Weights of a small transformer language model: 4 heads of 128.
MLP neurons of a small language model. Each row is named by its layer, matrix (up: input weights) and neuron, and shows model dimensions 48-239. Each number is 128 + 32 x the weight over its row's rms, rounded and kept within 0 to 255. Numbers have three digits each.
After each neuron's rows, "fires in" lists the words (lower case) most often at its 100 highest values on Wikipedia text that the model never trained on.

L6.up627:146098133085092101183170129110096170146138132099091099137150167139179142155093093129121230123120112141126120102096111137154102104182135140146099157157124146174140116142178078140140124093143184140102107155100128118124116113117124137096166102116135119105105098157124160099110099139120209152126157111136128177156078131135134109144180170176114130114143143129085110152115128184115151129115178125150075106168141166160129161122205097146070154132092096088181187169149160184135102079148180085106089189175132100111141133097108160184159052092084142112157090155104130188152129125148153082
fires in: "he", "also", "then", "which", "however", "was"

L3.up1365:150087160097078150165196122160142163130201092098130092111175070179120145086083068095107114064095161189126135109095098153095105132119041158114105095111031161166119141117112155146149163200166147067172114187119124177137109184164202149082157042118143084099136097137143109090128096133119180132162120123124118095220116123116130139171116186093108119184125123088068182129125114084157138112102117115103132130110133140134111180152155169108131098159126117092112123105111142199129119149181145140148098162152110128145149143097080110097092124200081105157104119116064076086152133102055132075
fires in: "that", "which", "they"

L2.up678:191137167127075075133181147069098155123096162134042133177074159101128071166147151124130071124142103133171132141134078110086084112109118127108133108118141099157121158110139133159114171173154157114138100090154131112149088122091124102161128144108123123125157091082152105106071108125130142154167168121122113170184140131179152072145100118120119149109110142125072141151083069131102106093136085166133105124092098140162131124174091193102089138108121082096135186179158137100125127176144150106140147144160081106144158169088109154140093171098121155110141141097112067111096151101128077158
fires in: "as", "asia", "europe"

L6.up934:108102068168152119118095137168110180075103104202163178210125159102134096160137158147122124137118100180093132147159129103179134117170130108125118129107103137139121134129104097145103166092126161104127159121138167135129174127111193115129174096161147143182071151157098123106138064110158116148155123123114119086166153109131123133116126136121140140167139196137120070135115129135139088053162130094157109117093128093175157150102157157067112050063120091172139158131171045114095165158121136139141150142171110060133139106144084101175128138132112120076048130085117157185143090115136102182
fires in: "the", "san", "my", "his"

L6.up259:171100102070150133118154134180123163062148158106109136121107156151183094088151111145155184087144080206065103078155149091087118074189122118100147181144115154114141144125184091152180112171120174153103142151068145168163046142094162118131155105113152091088104128169217103110090092105094133166178176116047152103131136126168116128100108149115157117122096138164121122158100139150124179065141123127129141132088142108136077092130116110097181125110155136128161116147188122161155142161093153079123164138191133145100069057099129099152142066181065093096171096124029094157148095115141139177
fires in: "and", "her", "his", "or", "s"

L2.up77:114120098156128144092130074085119138117141178199114135179202129136155069145213091132155130189176123206102182119131147100136123117086087144103178111135146110119095154124110139092136156171159092047117117144115093110097129118163146133127138166175115095109157129160188109109139021105117099098148151110128169113098211102109098174121099116093167116125142082207089135100110169145169116104135141104144171143156105179105149205125150109097130088158111113137095074091095158150131025123126112137140112164160114198182104124095115143162122124110144084056119141061130116097184118130147124121
fires in: "the", "more", "gave", "how", "making", "pickups"

L2.up138:074094100136108124089124145133097200038113104185093084134176194082086067185168120151124117141147111146132113130224100101081108096150107098152155128136094142186132185178061101147139157098125171091067173118143142104226100145139125142164151162108126100083153162151151123101170153144162144115064133136128120110155144069131143146093135118114121165159155082092080141135110130132142058083124115093119097112096149135115116148077106144136148166135118092086127140192102163126137092163147125204115071152162182115124119217150128120144131149130158153126099101091089105078155146082095117170
fires in: "took", "located", "moved", "take", "takes", "returned"

L3.up1074:093162210147139145104127106121166084132145132034142115124070205119132099150143154152093151186202157133184077128151066199088120086123094160101170130150144193144117125089047166148121090133110127122083103104174135127159118127125134138127142098139153105105123115111125106111176148122108141141183136191109123117146134132122118064127142140140101112143131146138079126135137073165112071127173115104119153134202154127150134123096136094124155108104126156126146121120129161161156098097094145141128088136117144068127125118109099142176143155083056058083068095103065101124079106135147109093
fires in: "be", "was", "are"

L2.up573:131144106136154087101175090123124065112166154166106158131131160086090084133155088125122125129131111167100127118094122125191088139173108101177123140144153125159147128075090151124111143113092146160136104158145112105076150127132151131128155102097153078131095144138080127090102129136116093167066121090089133168120148157142193102154176078171119093114138155081137123140110148150130175165148152147114081086141169122183139180138131146113190222100098191112153140117119116113177159114128146099098113161097175090099109171107116108150140104109034206131147088144110081070094172143163106213
fires in: "since", "station", "in", "significance", "post", "sign"

L2.up1530:171124136146137132164165133130146116074150143122122121142102116126086069137139134143103114125071122111124168134121158131150143116099039077124138138167094109192180156143071132123074118135110154086155135097104180084072178146082141171186184118106083123109107121146122174113126156106143062084143149117112073116139118173101142137099122126092157060127096113107138128119080050143055106143153122120121112109128068169127096146128106134146148134074107192132066184123186164124155155082088094128116152159182237088106155031148073087160149089187144114142118117091085096146098122116088124156
fires in: "europe", "world", "states", "korea", "japan", "us"

L2.up118:162123157175134096116194062109116116147127141136148141068136109079101139078135071119116221161096104158146158142083112131129111112183101087069110106175122123125139083121094156063098156149143176195094106120073144159121126120112132139142184120117119216127173165123160113105105114122156129096116134159138099159064120162129128112180148144187134187149094095110099074137119139152117083121129112101137163121189115174136119158101107124144122135133082118177120141099142081116125082082199101179033135154167133134232173081129084079131084167140177153129128117171125154104115129105128130166
fires in: "north", "south", "east", "west", "northwest", "southeast"

L6.up1451:154115112052128150155144109111082090096120092088071105141160098140112111105117133105133140128106094136156120132126139134117126145132112160226126108176123136201110124129167170137170092124138227148120152158119155104164090137104122140152107093159159087052070183170141162120110045119126201141177160141096118117136133149119145142142154197120125094159094057092098125089118148169148185067100087163105145099129149155134131176109167129126090123156091164148157154124135069130075170106172208087143162178129090127127100109153117082165174116125101133072174069165139133088162093084171107113
fires in: "and", "the"

L3.up833:061146155109076158093130131142144156147131178090108123097087102124130118047168111149162112172196105097115156124087072082127140187090090112153094168163096106144127184126102183070129110120175137140223211181099170143164136135094135111158127094105120134148136114120128164126122128101157157097136132113132112126150184123166171092143161180162142141147113114080108139143113076141081178090144142110056117117110102187112115147157200145144051134112163091183056131119097155125052130098138118070116117178132113053142119115154185066138154142171078157167132079095132152145152136140124106145
fires in: "a"

L2.up1420:059106178088076183117158137092120082103186128120111140052130119091091091172171138133099083108111125123139106153123116111151095093144121165138112167146111128152111111121171113119098184089173119110109107152161074122133180096091120123152182115101133126130138131097096153116109186128162108167116207069150106151130116199156093093146115154160143143160132162122087125094158143143127112133073117096059066112134078123150108173153088158137152113132091162091133145176132088106067084094122122160150132143060099061088124109103093136152171139118123159112131119109099142080139150090118107184
fires in: "in", "inland"

L3.up912:183184138142090109102161104112141185113120133157177092077087153133131107161115140154125114101197148127131063146126127132127138154192139140164131148056142137126171080089039076164126122110111167088115156090170130139180130099110139136146175150121094130067064105098112120103142114124153154153099156121141143132125100120111149142128144153163044116139117141154131113123146109120122126135117161143116085141074104148149157130127104096108110192077130141097162207187062171140182139137141140160141098127128118103121122195122150144144101105154138192056113087081140144106099121103118180135
fires in: "the", "these", "which"

L3.up754:119088058127124169145129120143121145125104061138140136092129103159111111090109146125109063110143147134182129100105108154119139114151114161103122157153138150091116152120092133145121146136097138100163135106111194069176136095174172118161125060172103156091138181130108137100141085131094132101112116158108122139127160113116113138195095095163136116165089035102117164210097148074084143090183093145112136139123076143171097193139145154081187081103159146191147107151157076095126153110157088181033160128191153189113098131154163147168161159208105116085141090146121124058111145086050127130
fires in: "the", "1", "television", "radio"

L6.up650:145086117155156146058106166148114142109124114178167175169081135100121132179096170169078078170180128179076145153110119160161158113134141177105083086131157160168149126116122117155138143182150084104070154123129108065145119093077155149145124119111124104151085164048126120130166149101119116135132127114164132161171146114168099087175113167117121079092112145166114107136097162145114074111110120092144106113135154124161164120127074161108160171062181136099102113212164122150202135223155186149132117147094082082133159135152160138163082101108156107135087116105096121105137096156098026149
fires in: "as", "1", "second", "led", "nietzsche"

L2.up1426:162156116145097123112198089119061112127113188197138156185107149108163083077114091137088140179048126149080120161150128097161122078166102125127138122160092211144114139122110138105129171085102144167168096117125148155148091105067142175183155165199131144119112131109100081135173125107123124133075175139147084110168170128132083079167151122198155132162146069190094164153115141147086094123064089122147128152117111147094132137180168081135140155131112124155162096183122141143150180114181092144099130135083172163179107148193138154131127102066125146158090106119096116140087143132117133150
fires in: "southern", "south", "eastern", "western", "north", "northern"

L3.up525:134131104077119104052175117097099169132156184143088123201171177108159119105134137130086123117120156160102093132139094137155173119191129078088167104131187190125126148147093175119155170097115146102172139097134158152144125145142147138089111076125121156095125175177142122119143115138123160123099165104119044096136145135106086101181101172117154171089088059163087116142094078117118126095129139115080159122188125167115155145075152158082126143148141090119144158120136111107149175132120143099144168157133081157213166106131145142102175140126120139141137138116098098132130135143091119144
fires in: "football", "guitar", "tennis", "music", "soccer"

L2.up738:118093143078178154142105103087057135128114136108131129128093163121106118113096141138154125174050141166141116130121114161123111140102144169118066129076131175124139132144159121102147078101187171101110059186094117127187152132182099101192105158183124165103106177145122101102138118078111140133112112129106130126127161123176163153115144160133125170140088150113174163154065150198095112135059130088105141100106142138149112164140157168082139158129169121156113150179139123140070157131119196145150098087139144087091129161043105051074159163129131093146137139159094113109182135150123165142
fires in: "the", "founding", "of", "former"

L3.up1210:129120097136120103105150133060155073111143145095053109130058128116117101137161087169107146129114210161086163115127158129148145099101107135110105137081131120158109090104164094142161147111088149112168101104146103165175103108104121149111107102099126124117064114148077135108156108139161142151090098135174067135175122156107111105140174097107101127061185102197076127144136129225095137094129108150073146092183135143146132157128112103113169146081138127121144111183124153106119142093148153099151137119157044076142163077152073126139172111149133122114093098060124153119210080129114118138
fires in: "in", "incumbent", "inland"

L6.up198:138101189066170170227121104185132140104144116120155111136133092118169140139094086176130111128138112133139115091143153132139116119130127149067084111115031179119115112185109177158176158148136166136103130148115127154150111132137168162074137174143133136093086155119158083115157132143100150156127117151149143120181134142148162131109123161103141118184132125133105135140124146171134069112098115116095124093107073139195199175125124156107128179079150109130156148141133186119141174131118109152130145130164139153143135151075129086079127078117108113177137116091095123087139132098144105150
fires in: "that", "which", "who", "all"

L2.up486:116071185167084171129148033126128106091139146154135121195183144104120149148134077161126119157120122092145082118158140136198148144093117089116168154112121097077134126125113053148166141103155114124107131091139113131101119104172123168164111077132155117141127103116108171118171124120111110080156173135092113150176116112140135135137090105162137169128137078185094153184077167135222130115137107093125145128163144109144038181082171137164073103100153173125133096194179114071110165119152121175142099209144111129078111112086125138146097150053167124092123176112116143095148093099089124092
fires in: "of", "in", "at", "chapel", "admiral"

L6.up1477:180087174109148111109141090178115137130153120105090137172102209147119144154153146162114117132171133133122110124121135171174108081056090119181112183188117167133143125184166134141105130201094118176072092068117150097176156141109108146071105169149151199152105068085123154112167117090121197051165127183160107125120129168148047105147154131136121100127103153124124128183109040166119160073142157128112064119136094107102100118156118107133156105114131118127224138120123190145163136159136157134132103139148119153145087117152153127097119115142112132105089098075095103133130124108155171154
fires in: "the", "as", "appointed", "became", "vice", "a"

L3.up396:134146171132199103078132099068149158107144135073115110111049174173182084106135128152170141099141193170138144130176126128111061049131106137134183106125158168131172107102154070105127182127084103154125123127114120170197089135141148181138124155171103152136099150095136110129183126130142131109078123074089113111193144128138066094060134082135101143157153122172131142144124090144098111091118121174107130102091114145160088157121161141131140188130147118111155173131111144163103076116166137091122063154164144099156072084112070129140177084133152146099101087103174135142085097142168098092
fires in: "the", "by", "these", "controversial"

L2.up408:133133177079180109112168113122149144155138089116141122102173184141081163123094137111113132161155164108157046127089096117107083120115110106147084079153116107126137138174124121127141125109114136188134157110129112217106126096189138214147128123103146178108115095135125120083094146119166138085104189100091069120083149190142135143165146109173102176146131155085130124174112197192185148126189137175085052088118091114153111127126136125076127100156121120128088177227099101130076109148099110130099157152112175174099154061133178187155096071130111176112109153130067111126130098083146075160
fires in: "and", "or", "college"

L6.up16:067169150067104108122140121156169137061160121128224175055107092163131129092130060107165174161125155137102147180125093100119119143141117165168120111152152152161139146097068146172132213101123135131124134153134166108143131143135158142148158130108147096125141174133139149114101118107152113164133166133123114139156170097139088178133148129097173125151117154140096159158109084163120150050096154180081096109123160147093163154180155110121125159157135118091130153131128074193196119113103131157123080140149068099147115151062100094116115122125114146184099131113168109194189166104103118116
fires in: "this", "in"

L6.up464:114065108142141161058107121077143132076127161090122170118091125119072113152160109107146159193150087141045149104117160132112119092139143138169149086142166183139128120125160127132191161110117108083131151106114153073088100092084181134221113161154154132144106146162131153121104137093202149066143171169063077152121155130121145118121165071152089163153168121169148075142084092101114067157126152170127150108135154132118162114128165182127124174145161157074118103167100100134167111109146145123150139154177176068144070122154184126127139162158144174109145096184070115100102154114163146088
fires in: "and"

L3.up1476:097174145158124117105131142076145133137111148104130118145105108151137141096097058163122120160142175117128142167124061138133112145112122157086132197074125187160217149130145165075106175108135098146157110160097159135162096125151173126155089136137166100179086116098128213101144143074117181068133149094154118075114118156096152148208104163162112124094141101134158141157084124174113132134126146165069146084143142175097108143125213106128135127078117186127140100102104151127094072117121125107093080170145107089119100148120152167186160145087111153092105104147111097147142140075090136157
fires in: "a"

L6.up730:104115104105092107093108119078136097101171153073099109097085099177088120066098123169123130133104131152117123136091075185096130079202141107157147159154131127101123145108080079118127165127171137136144105149098097167067108146098183166170183105159184118187125132131122145139069186129156127114120182172154091120194135107131125120209105113083115150111142139147132184158096114168048129109097150049143074118136129141054140173189167106114134130103129208140147155149133154173150148107160107159095077149160160070142145132126088166120158129159032171168087080144036069185172110141149125133
fires in: "in", "since", "while", "because", "if", "with"

L3.up930:155161162129128141157153144129131121096126108133128103120121128096188108096090171182142129070143171106133126133136122135075147091039153100106132169110169136123160132113101113125146087097083142136187128109140077121105139137154168105147189181118093129113140105164110135095102135131159184116116157113088130129167136162116197105169161133142127162188134109186112119138074045167159162130128137093126151145126086124148159126113180104146146078125115119134125150151170117156158173170148192075090083141128069157097117217083144117120132162138104105087104128057117160101126137090141156051
fires in: "public", "publications", "publication", "publicity", "his"

L6.up137:199142130090111172161094128097142152069135130127109132150081153116197093127144094155106091101180131163106071094087181135109133118121126171138210189114094140146156157123135140122117189105124104091124142131098099145197124104110191188127087148121164115131091128120122026075130136113111155076044116139173143154169137105132153073160130116094062070129117146142103093141163121167113137142135145064098145026143089093169132145115152127126140198130103121125151137172187150170177117083128171111101134146153135084182078126166159140147100140128129079125131090113102119129135090129081068123
fires in: "one", "some", "three", "each", "two", "majority"

L3.up213:141072147122116114115177119157146140157162116119128187124152142097140113056137124184153134145162146118138131080175106101135137114151084113097168091168142146117119131116143066130102101153103137152142131187136195182178188160079125150135161147138139101157100172188056112134154117126088113132144183137076149122169109190153083134106066146145141126154137096145152118175052094138152156080023106121166157123063115130201124177114138138085111126114148122144184136156149121139086122116172175101101166156158110150108129125162065183151125173201135134162098109091142072103174093140098126135
fires in: "the", "this", "these", "when", "that", "who"

L2.up97:226092140142163147089113132142144149091131149107134134209116121168162126137143144171115120127123115122152143158096090169138117132090059110116113118171142157224152123147071070085166148172166130132113060106148131103103111095107188125135172103130112123138158109173144145105169128112152120132149092127072149137139105099083159124118134146121161095154165144159070079139135104116078132100166123062096123131120126159133117186086085093195165112039117154135122103211130105168137109118141199156094131121132095092142139136128101149180107167154142094141101103104078161127110127114089109101
fires in: "became", "was", "becomes", "remained", "become"

L2.up962:097132116130118126078163122053171154108163104159087121115074145117111130111149130110085105175131176122153078080100115120143140124097094103077100131092131182163143148116123134067126175086097182142136146110106159164110087121105201182117191111164134166098076125072128080092106088118103164107120159158118113168110130111134139074184148144151120147129136171105131084199108132113167114174130080106091121125102125118127107143139105117134096182041099127096161062164140115125126118056210126096151100186118113143133154122172119108093168099145143171116098144084142095093123132088093135115
fires in: "north", "south", "grand", "west", "championship", "wins"

L2.up152:080116084159168135150128137118164132114105099190159127085092180084196083157130100168139153155177141116121101119151154127160141132112079130124123076168120142139109174158134182095108171179155184108132115107150157103110133106124158146148138072135138128097149160177088095108163090120119116088108134103054113128120126123094121183152088133106089122068109067122098211148115088131111055079109090071120154078099109130167146151134130094114075077129160151148114107164096129200161122117211205153134147132129138090074137176116112131115131127162097116040115137085111142102145143155065105125
fires in: "family", "name", "party", "character", "estate"

L3.up1299:144123069091117136100139130158128140080112153083181128146100162132149073132120064117148141132097133111114125081158164096150118160115099110089114125120095142105178136136125085128140170178112119157166131147121172159127124145060106153171166123158155085114137136114135158089056131118168125124154147108109141118202130136133183178087124193110097126128150118160142123119126154241125110093096153025143064098135143132102137104121162090139133146073158151096085180178117163141186143105134171169167102160128133142133109137137122152115150097117095152082086111177064141115125152142118076137
fires in: "however", "although", "though", "despite", "while", "since"

L6.up20:073067096075186156085106112073167204089206108143105103134088071161125100153130036185094174124112122171099090117156073175118119097120129118137135176100173113104100132112100125137158148126178131124052145189123158134153108094081155148073131156105128093074073154115158117097104116104208104090111158118132150108102150081131111137110123105167111106130168103132087098145124161153160118096063121133104109131081062163145145157191139156101160134046090136155132160107138110160116119146121122153129125094149111087165062141092145101092121103135086098077110135137068118153154134115127123076
fires in: "the", "such", "these"

L6.up1499:123152167166146120140137149089152205057123134104145164128125170109084133087145139144135174124096150149112160084151076082132117184130160157186161104138136166109229101106166135103161099154089167107134100103135163139120151162111162100119160139152139078114104111121119128119086138097171142082137165120079129159120198131155093134052079177071089185128095128160127166154121066139173105063115153082134123069172145115121143159111112116111124121132126161150114163133116150122212135156107104150135107186155184067125180122155092149147091118167112141118061105139110128073156040115109111147
fires in: "while", "after", "when", "if"

L2.up1464:113167195057181136157149117110118142038121177117147151119109201205135115162104120183125026141185143147152092089157115092114116145155140121187167158151126117130103135114125141147159157166142162155117136152112133155145099118111121188120134125094137109132070127121109156063146150094141122101176110136106146140146127138158120094189131086126163118159079111169137160123161135135132132099161150111187141133135062133148171143176134133121136139169093117143146154101139077107242105142059150131106135139136114162146087082155163080153175088175133091113124139105122150047125095148093135131
fires in: "three", "two", "further", "more", "of"

L2.up685:136172121100107090134185152085136134132177173083155155121081107063124100109092102170116149127032118162119070126121126142091067073111107206082162188144097124149082145145073063132065140167135173078109139128121144188087075104153151132149108142156142116153120162140102106098120117125143142219163146168128118155165153153093170173165115115089180134089106114162156103150161149128119121080100113063119156074091119171136174145172116169114114156133140157112102180113154162166123063076136157166147138197181114108170153130108116127086106048103139129112093070163068100129125147118097082125
fires in: "when", "if", "while", "where", "because"

L6.up514:089099097054143162162135119089147160145136138155155048183114134157133089165172144172134125118085110091117163139142120082142082151160117139075109171237123156098094172138131106147135176133081116109054172170121127085151158143086126130131211102157109101105142155157122144139150127074092119150173124171098110072208121128158108153125084134098120129183097116135107072156090077090097115069196157131082167123162100095122127143128147126100164117099187130103128137099167173176135166147195184071146161141193123083113088132116130100167133118161086122128099150152127118172127112130115143165
fires in: "the", "a", "decree"

L2.up1203:153069151125152180153170088148113122114159149170116120133180140119108135124150069154110110108091124134081134097184127151095145065106146150151152204113178168123148146074139130116099146210088139080114134129072134134163163146132142133138168186154102124129085140158168107087155127090134139082157109148068129133153207123128105120140099140161164137125184151151155123206097105138192094036154151028138090117149140147109133174127091130132158083067127171086157169107149161134087138082133106196124138165156118113131132100082149090143133216132168164135126062129048094152163185084145186136
fires in: "the", "of", "wrote", "s"

L6.up789:144152151108092113067149058102118169168155097118135067144086119125113131155200147199107129180138120158117094148153119187168087108116117096165174138134163170123125106144202115137169102123159114153108047126154167104211142104151160101043168084136169157135094153136130121121148132079128164134154148115107102129156096120110120127129139177118089137149201151144142193146116119143157120089142134193124133111144125109108136097169072172163100145132142171092157112148146110144120096123140103148080080139165051142143116055138191153119132194109068138108102135149105095128143183153110125149
fires in: "a", "as", "be"

L2.up784:116103140139081144058127081165139107170132163165115160136155117113064121105180135141145105124053156161070131185103157083132071078108111172119096166138083161139138118101132096129115107153118148095041101133134135167111166172107128158167074111126194126228122182146125153109102127116182096078071182068101125187109095152123157084131101178156128168122168102162170107141142174186164128144088105107051081110145121176100071164109118123122053162118142153152064124170145137160093133102129086121113111225156158115126173103111134150129105116139135163149112108050113121129167080096085152123
fires in: "in", "induced"

L2.up608:100133158164094121075161094122136101048197103134069146074171190087099098120147123167082134151132176102103100146153144084159090102221113126102081119129151097202068092133098137155102061121055135177163134142163144145108090105089168141146103071124194100184125152112061132089109173079125155142186163139155137117174189130130141098135187141172135158102162091114108109089141193132075134102157109179136109134108130125152080129144133185095096120082137128100167210143199117146167119130111123170132102138087159090141122110156111133115084090077191170147110131101077098124175087105127136075
fires in: "record", "around", "records", "county", "about", "a"

L3.up731:111149176086186101069156167131152092059102172137203150103108180117061144109165141110110115148181172101142091112067066103143116160146121106081140102116105161119139174125165059132132092122152173176121183148066094132142104121088140154163144118130120116108104098147067109101123139122119141142154146101046135170141155153140172172153120162081098125133091134112122138178092165151067091104197175113138099152087128103093168161135096108112107128131119138157165173080148202150236086132168159118147138162096163107169116131124087166122080167209098131115118158091119122195137135142142133116
fires in: "after", "before", "until"

L6.up232:173073114094167111212130109128127137120116133147093165114129193101088107116111098107117103097120080136153122089118152097130116113163109209084174068175202150164109105148133144138122121121079162167156097148178131083111061173146168144201092067125151125081137145133109224149098088109118136139082133076112147149131152109147081147103155198113098114140131164140121151141124104165101120118113148143128140136188159122116141166142214096104133179121106116137086168123150145167143171127131157168079149128096072125129140133091150151127123100147106183079111110178099139104158162076156132154
fires in: "it", "also", "which", "still", "currently"

L3.up1248:106135160086095154163124102156175093133135160046131113083185072164175071091113134116105072125132117118111116155159136070115076121055154190131137156092106138142074110154154122103209143118106140163196144198097174163112132136057157139150102037156138123202122141118088198114128101133155162103123124116130091082161145183115130062180170143190148113180132099087103137163083108124078177050159110146127088103133157128116149175152189139155043100093113147118093158101114126118070141115088094089102057092100101079194143115152142079170169174132108124112132142174088137131156142128126108130
fires in: "a"

L3.up706:119140092092167116127163096092153159078177083132147126114147159191125182156119063117074077113111157137107050112151118116122102161103148167090157105088078126098130135155154159170101117110200104090183106114105148115133124108134185161125114152110130122098151131099163124119107112085156135120130084131107157052114163110147115095153128089152146144037100137074124110155157136127134080150185097130113108097101153114145177163118169198159096148081137188149211155134169113124173101125156103144122120088151099102147091087135133127164125171121163154078087120122087134118112124109093138166
fires in: "of", "the", "a"

L2.up1458:114107114103077134177096095141112117157168129147180171169074121099126072142076151143076139133119083162144074078103126048204100172176122116154121129095087127129082168119142107141150198150092154152061084143163111109106164156046141169114142118107155131177117125087092161091156163124089166060105162152120144133156122143103133107115132140166120127138167112132145091131155080094130111106148153106144064133171080130133118144166132122141065147126128156117099160166174117124127140118127118119149178155156173046177167134141115092172138103205136114142094192083104186077173109104124129108
fires in: "for", "out", "inch", "in", "outside", "through"

L2.up649:158121122142127057143107079139130144089081154145138113146139149154156070196137106191119099109146086120134205149182101079108070105073153186140130114119117138140180109063145088153136126106136126096180101080064166095187151169102197151100192150143153195132078111118152105125126167078102102144183136099088109111099146079133095145127123153132077087080059159145161152135137163194093082150129105204113072085120152215036138135175124089107139095124162072150173144220162141123147114144093171137108119118059090133105103169135124124162126094110145169056072143144104117078112152124159137136
fires in: "the", "between", "force"

L2.up714:101099183143116122141124111164142091121128137134146133061119145088153138134102214188142141097142112157133118097114137112089106123129138138092091149152161160152208101136144108128197105075151155141114152116170096120153117154110152178108104159144174145070106100148124113069149138132118169090161130081166157136151111172170128080105088154071126120201129143134181148161136093094142105127127143118134166079202108169085140116099119070131063115149186078130158153174108090160123102137126185124092076153125143165087183108133084113145165107163102124094122142085154140064161077087128147098
fires in: "that", "was", "would", "it", "which"

L2.up1084:175100160129099195150138143142063130112103119136137129093094116083173125142137102186139150107190095144089162119199076105110096107143115112144157134155064132133182081139113128106145120151207146120101141175098124131125097143137178123164131089110105119127128156169134055092041126131146117093120149120091119122091151120176155145121143082105158132134115124114123155133108075152078063082160133115140133106114124139113163189100158158114122057144120089163137128098099138111178111151123138160105156127155122111081061081192095081153056118197185127097170072063161154127155166125126071116
fires in: "their", "they", "his", "her", "step"

L3.up665:129120145085156116119127143145106070130139092121090170149122113137140110126090181161068143145178197129121169121051138099127082129141114123109150179071140137180108178175086126101085123159067151075156096068122129103113119087169133165116122185158203178082124128109081121074164140065112105103112133086141053137150133121132085127149121106101175137151117152213096143208136070119106111104109132110159101133150099131153131142206137139126149155110162153114134114192213152100120167146120144207124152136132097137164142110125148191110183151173134067087032061105124144154142137131100110131
fires in: "in", "named", "lost", "assists"

L2.up806:164166144121133111140162110111118162133163137102079125147069192161114117173114190164116158167141129149141125066124065135139139101151063144164191188094137155122145127127151096110153142147092097160095170123104155128122140140146144138126120125155151130169069133081119103119125113038102195149151197121066122159115149156156170100137152140110118167216190068172114134134141109162059121162144147106073073069114125167086181146142102112143109154132202213106058122121126138112143137076084100154147118106169167166164141098123116121203109171094122112145082124094130104080163119090128125109
fires in: "an", "play", "for", "a", "passes", "airplay"

L2.up484:201072079092141098091152106126105107060171183161129180122141120132116126179146193175149140096186123085144140105083107106099135118139103142091148065115105105151103113113121085158122157159156159146140149130118174087208145105142155123127153089169115134057149129112155089113165153130099146118142088119121154108164172113166151133154169149152107136155197126152144153150134135112073077106133108085124053101176066163104091163198105146096064138170146101116142131139132125173114088156166110125075149134129084114177140075138119166171105115104140102075086174096097159087140117123106151062
fires in: "as", "so", "negative", "aspect", "et"

L2.up339:151090147132144167123119101124117110159124120163152116171128148131201102115200123107156149145073168114077117158133120111115159088085092186073128136130081178137152085126112107105142170101043136121112136156089163138169155141079136134172111165157158091089137115083137155124098136076110168100081140159081098159141148122142143146152162127143141122180096072147155174180101119115088112151165122099151162137131109129133129146103170120195046108114114152215098090141129153170100148148150166142103096141172135098140121188113125149166105132118159139131188150094119080123150148183094152117
fires in: "public", "london", "oxford", "publication", "royal", "publicity"

L3.up6:093118178129098158058215082174136090080135177087147130105112159081070133146101150142127119110135101115158113136196108123108105082155075112154163098125139187105195097080178083112090104203123176157130107089086164117123126114130163161148164193166124155175140122181127164119165111144142069130149167111050074144087133101173125132130085102132107167174115154127151152208135130106140115105191136167150085130159168110116134131115139175112105070178105168124136135122139059156171131066114106121086144219152124129133154107174078107161127107144110118160106131114091080108141117120120149081
fires in: "and", "or", "than"